From a checkpoint of a small transformer trained on Wikipedia.
Size: 11 layers, vocabulary 8192, 39.3M parameters.
MLP neurons of a small language model. Each row is named by its layer, matrix (up: input weights) and neuron, and shows model dimensions 208-271. Each number is 200 + 40 x the weight over its row's rms, rounded and kept within 0 to 999.
After each neuron's rows, "fires on" lists the tokens most often at its 100 highest values on Wikipedia text that the model never trained on.

L5.up1231,280,201,217,197,209,233,200,191,280,217,228,169,159,223,155,153,234,235,239,214,224,148,206,254,236,232,253,135,239,136,177,252,257,187,180,240,204,160,94,134,258,291,221,201,172,236,226,245,204,218,193,215,283,165,133,216,209,212,208,238,220,185,204,301
fires on: "-", "/", "ly", " |"

L5.up1430,204,207,160,211,181,190,204,157,208,239,163,184,188,208,318,172,252,220,202,238,247,188,156,173,248,142,204,209,236,225,182,236,191,209,163,180,173,123,120,122,238,177,250,182,192,163,112,217,214,197,216,174,189,182,240,192,255,172,119,238,170,169,215,114
fires on: "s", " his", " for", ".", "ed", "-"

L6.up705,218,237,277,139,189,179,187,202,178,238,198,210,194,73,272,212,224,187,169,237,134,221,209,276,237,283,80,234,159,175,151,256,180,169,131,181,200,184,211,216,211,174,158,168,189,215,257,198,172,267,189,246,148,259,213,183,162,159,205,217,221,250,226,171
fires on: "–", " ", ",", "6", "0", "1"

L5.up1677,161,187,177,135,220,160,153,205,238,234,185,242,207,201,156,204,169,190,140,140,192,212,216,234,249,166,113,156,213,257,167,238,187,192,181,184,238,268,236,200,232,178,217,197,165,170,250,165,134,257,302,183,277,204,189,223,178,223,148,217,240,283,253,216
fires on: " of", "ing", " to", " the", "y", " on"

L5.up1929,158,196,226,213,220,218,243,166,233,218,222,279,204,223,233,161,191,184,170,204,249,121,134,216,236,192,176,181,298,208,245,250,200,217,235,232,215,222,211,161,207,223,197,177,215,282,190,244,175,223,175,182,218,133,266,222,159,133,194,236,261,215,263,160
fires on: " to", " of", " by", "-", "per"

L5.up1069,160,203,213,228,113,210,213,244,186,193,148,150,306,221,255,247,224,255,199,204,191,227,282,212,239,288,259,300,231,107,277,218,230,205,150,228,155,190,177,258,170,204,217,248,225,145,156,196,133,175,261,199,210,207,196,221,189,188,234,207,208,236,298,211
fires on: " and", "-", " ", ",", "é", " to"

L6.up989,157,141,294,213,198,144,171,237,226,215,191,185,217,196,210,278,199,183,183,189,204,223,209,239,276,226,161,145,187,159,187,215,274,188,249,211,162,229,154,251,255,164,229,216,202,227,144,170,161,192,229,175,205,155,210,221,147,230,158,233,195,188,196,216
fires on: "0", " the", " "

L6.up1751,222,121,249,202,227,243,179,217,251,203,223,188,202,183,155,207,121,191,165,181,144,239,212,219,179,248,214,136,156,199,152,299,237,196,296,201,109,207,218,153,178,240,196,210,137,181,182,169,189,212,209,138,186,183,242,188,201,134,216,175,296,258,180,197
fires on: "4", "1", "9", "3", "2", "8"

L5.up728,234,290,192,192,183,179,226,188,250,184,222,177,206,209,215,219,199,93,241,223,206,200,103,170,221,180,223,129,215,129,207,223,265,190,177,231,130,222,237,176,268,186,246,174,183,218,161,203,256,227,164,63,289,138,272,244,177,183,187,249,195,190,187,230
fires on: "0", "1", "-", "–", "ven", "2"

L6.up620,234,90,205,215,222,206,257,139,182,213,237,236,167,235,131,108,247,168,207,283,207,172,186,226,222,181,238,180,208,146,217,248,136,220,218,221,217,180,186,156,209,244,239,258,257,180,206,221,134,179,250,273,220,147,185,161,191,180,198,250,168,219,235,168
fires on: ",", "'", "),", " in", "\""

L5.up406,248,231,197,263,222,191,146,218,181,272,192,156,275,288,192,134,231,180,174,170,292,214,209,219,229,203,235,208,246,179,163,233,233,156,191,176,250,226,188,230,204,243,211,238,108,174,187,148,208,215,224,186,159,159,161,180,202,273,263,234,188,185,210,236
fires on: "-", "en", "no", "st", "an"

L5.up1626,161,249,257,232,250,208,149,203,197,219,274,184,142,198,205,155,239,253,140,207,222,148,177,195,145,208,201,203,223,224,206,195,189,177,124,191,127,143,262,198,189,277,138,242,206,227,202,222,215,221,153,225,159,235,175,149,130,156,188,158,267,226,263,196
fires on: "'", ".", " Ne", "x", "er", "ter"

L5.up1955,216,209,225,140,226,219,215,197,164,250,187,191,205,232,159,163,177,216,177,184,295,216,168,209,282,206,133,139,236,199,184,221,235,231,221,226,154,192,198,135,261,195,251,186,154,207,182,185,202,173,163,238,172,184,201,205,214,202,163,246,163,206,254,228
fires on: "o", " A", "A", " |", ":", "ed"

L5.up13,229,267,166,185,103,176,143,211,141,109,217,241,166,169,181,181,273,118,161,150,248,190,270,189,164,180,220,190,218,80,140,266,219,198,164,197,227,200,157,158,238,175,186,148,183,196,163,112,178,236,307,203,247,198,219,132,172,209,197,173,202,150,274,162
fires on: "0", "1", "2", "6", "ed", " |"

L6.up1063,214,110,187,267,202,233,149,181,154,236,200,184,158,102,219,223,182,222,143,205,188,165,157,226,153,185,235,143,299,202,270,220,232,267,249,193,170,258,240,166,214,235,166,257,108,232,179,205,195,174,259,237,148,256,210,167,151,142,172,147,201,249,267,198
fires on: "-", ".", " ", "'"

L6.up444,135,204,245,235,207,138,245,163,176,185,224,193,250,263,207,152,234,174,161,212,271,201,147,133,258,190,260,213,201,254,165,231,308,149,148,219,190,146,248,205,166,200,190,189,217,182,180,173,179,255,125,211,219,153,236,302,146,191,184,263,218,223,244,250
fires on: " to", ",", "-", "'", " it"

L6.up1679,190,256,142,143,155,154,168,196,211,150,204,220,280,215,264,254,188,168,189,201,237,122,235,275,237,169,236,215,243,196,243,269,150,188,209,261,195,155,194,236,192,264,203,150,218,198,168,111,188,209,252,148,234,165,232,184,286,208,171,213,183,176,190,224
fires on: "0", " of", " for", " as", " the"

L6.up800,134,214,203,213,173,202,210,180,161,224,187,240,187,227,225,178,200,211,183,226,245,183,162,252,167,220,248,162,130,136,250,236,230,128,181,144,209,152,203,224,157,147,202,144,233,183,199,241,136,181,241,241,234,160,208,204,179,165,221,195,266,229,256,207
fires on: "-", "/", " and", ","

L6.up1606,290,202,266,203,290,211,220,214,253,253,216,247,215,199,246,139,179,186,271,187,269,180,239,206,223,114,146,144,212,180,201,233,163,175,207,202,178,199,163,192,247,260,202,205,209,214,186,167,133,191,178,236,183,229,243,192,169,255,221,251,151,190,180,247
fires on: ",", " the", "9", "1", " from", " of"

L6.up76,185,241,194,170,118,120,161,173,158,158,197,199,188,170,188,219,158,241,274,159,213,183,183,253,250,237,201,252,190,224,265,214,161,207,146,254,200,143,182,183,235,211,184,194,219,211,159,221,215,248,192,198,188,268,81,221,241,188,221,132,194,114,184,184
fires on: " of", " the", " by", ":", " in", " on"

L5.up2045,234,172,238,206,256,215,207,185,277,224,222,238,195,205,153,220,207,219,184,210,223,222,200,207,233,229,173,164,246,246,217,221,162,117,148,186,138,213,193,206,169,179,204,232,148,153,146,267,216,203,244,289,191,211,238,191,226,196,232,218,247,258,213,194
fires on: " |", " ", ";", ".", "0"

L5.up358,221,172,223,213,191,161,186,162,229,182,197,214,267,235,182,177,182,183,194,184,193,210,256,174,215,163,224,242,176,197,232,229,161,247,244,206,255,122,164,193,189,198,119,241,154,217,158,181,195,230,217,178,183,176,233,200,162,257,217,201,215,158,234,164
fires on: "s", "–", "avi", "ist", "ach", "f"

L5.up1571,176,185,178,134,276,171,175,185,231,188,185,213,161,152,214,155,166,243,229,162,123,175,250,167,246,221,170,180,199,336,241,228,233,169,223,158,171,198,176,164,172,151,178,130,135,189,196,133,163,246,205,183,198,176,237,241,223,253,276,235,230,160,235,128
fires on: "al", "ing", " as", "1", " to"

L5.up1443,182,231,227,219,164,198,218,217,201,227,90,228,257,233,193,164,128,177,169,196,178,261,261,212,216,218,187,233,228,187,217,153,233,237,190,246,258,109,172,220,235,213,208,268,126,234,220,248,193,189,158,221,186,210,236,218,208,221,295,155,175,251,165,230
fires on: "s", " World", " to", " in", " and"

L5.up1933,227,190,192,186,195,127,138,189,207,203,219,191,196,197,202,208,261,102,185,171,243,209,186,115,256,172,212,206,190,172,172,225,171,198,196,216,193,232,198,207,212,220,178,77,231,247,109,225,181,287,163,202,244,200,229,265,214,230,247,220,122,216,294,181
fires on: "0", "1", "5", "3", "2", "4"

L6.up1231,231,303,183,231,181,149,201,162,253,215,222,294,189,228,246,242,261,188,146,232,220,113,241,218,175,81,175,197,227,223,175,247,208,272,224,155,213,135,142,191,227,213,120,255,242,200,140,241,178,172,227,231,151,238,258,170,199,200,214,163,198,184,210,220
fires on: "s", "in", "at", "ach", "ad"

L6.up1066,215,314,182,161,197,273,223,234,189,266,254,160,194,234,195,132,236,176,211,140,239,160,256,195,227,266,210,135,251,221,141,227,204,207,199,237,232,159,203,183,183,212,176,265,153,179,147,241,253,148,214,163,249,144,115,182,231,177,249,200,215,203,209,222
fires on: " ", "-", " re"

L5.up1568,183,239,254,133,254,205,204,194,223,288,176,310,216,226,221,139,215,201,247,174,132,241,162,242,186,207,261,213,227,253,203,304,251,160,141,250,250,203,111,200,171,182,139,182,189,164,209,261,168,175,136,240,161,224,163,160,209,184,231,195,179,185,229,214
fires on: " ", "ro", " the", "e", " (", "s"

L6.up1406,197,187,281,205,178,257,183,225,210,204,218,160,133,179,195,295,220,195,128,233,205,209,242,319,156,250,179,167,142,205,149,238,220,165,228,244,206,256,152,221,174,234,174,64,257,194,274,258,152,219,253,217,231,221,227,187,101,198,192,133,183,238,226,237
fires on: "0", "ed", "History", " ", "d", " life"

L5.up1120,144,241,312,219,203,221,199,252,195,189,215,154,157,192,202,103,179,227,145,266,194,168,236,228,133,186,231,207,166,244,185,191,192,189,203,150,150,221,207,173,198,191,142,241,115,229,297,195,212,170,184,203,171,197,248,181,179,195,218,202,163,183,263,261
fires on: "2", " ", "4", "1", "5", "-"

L5.up1017,173,266,242,161,280,180,180,169,142,260,173,232,292,183,195,122,173,226,232,199,167,191,159,165,163,211,175,223,194,171,144,266,301,218,190,150,217,165,235,231,228,212,283,321,191,242,213,239,235,173,126,265,154,150,119,141,181,114,241,220,147,166,231,179
fires on: "i", "s", "the", "at", "e"

L5.up645,253,248,203,104,147,186,276,273,220,242,237,161,164,186,174,241,278,258,188,177,178,182,120,221,220,203,180,146,192,187,201,214,265,205,291,206,218,169,214,205,295,131,164,182,187,195,189,143,216,199,209,266,203,180,206,235,148,183,204,174,245,136,256,254
fires on: "ed", " of", "al", "o", "n", "d"

L5.up365,169,196,216,205,297,216,275,257,151,175,248,173,184,229,188,145,205,194,165,252,199,217,139,210,211,243,151,165,291,265,192,180,221,145,150,139,226,206,171,206,212,185,185,183,233,155,224,178,232,198,197,250,184,188,232,242,223,292,202,199,237,183,251,214
fires on: "0", "2", "li", " ", "ing"

L5.up547,209,130,200,271,220,232,154,262,141,284,133,228,232,169,231,224,210,188,238,218,271,135,236,135,228,225,96,206,185,166,246,203,153,203,206,190,227,172,175,149,233,232,274,187,153,193,147,172,179,254,88,218,189,174,245,159,144,149,108,207,196,150,223,234
fires on: "\n", " from", "1", " of", " first"

L5.up1888,188,208,223,191,223,202,190,193,216,178,193,203,200,177,165,193,114,215,93,168,248,208,239,211,148,168,193,115,195,218,106,178,201,209,274,190,206,177,184,167,216,150,217,254,95,219,225,201,177,201,233,202,256,181,226,203,271,198,116,249,200,242,199,224
fires on: "1", "2", " after", " before", " for", "com"

L5.up862,189,177,238,155,246,266,166,185,128,198,170,172,201,195,184,223,200,184,265,200,204,186,245,239,163,133,168,194,209,133,138,222,181,189,181,254,246,180,150,160,209,219,254,181,187,185,159,210,91,106,172,237,192,195,188,241,263,240,230,222,224,195,193,161
fires on: "–", "0", "8", "9", "1", " season"

L6.up623,193,189,181,212,182,223,163,244,143,213,228,196,231,187,276,186,195,263,227,199,152,199,195,292,137,178,291,203,232,109,208,180,188,228,228,254,211,123,240,248,156,257,191,257,158,201,174,186,190,178,234,206,163,152,178,222,182,144,234,198,234,145,146,207
fires on: " and", " of", "-", " ", "it"

L6.up2039,178,210,181,230,225,178,168,227,201,207,236,148,200,204,291,254,222,219,202,212,178,192,200,220,204,154,241,141,182,234,256,202,127,230,177,198,224,123,172,138,171,236,237,221,146,269,219,179,302,244,234,225,175,168,170,234,255,134,85,212,185,177,154,182
fires on: " ", " for", "|", " to", "-", " from"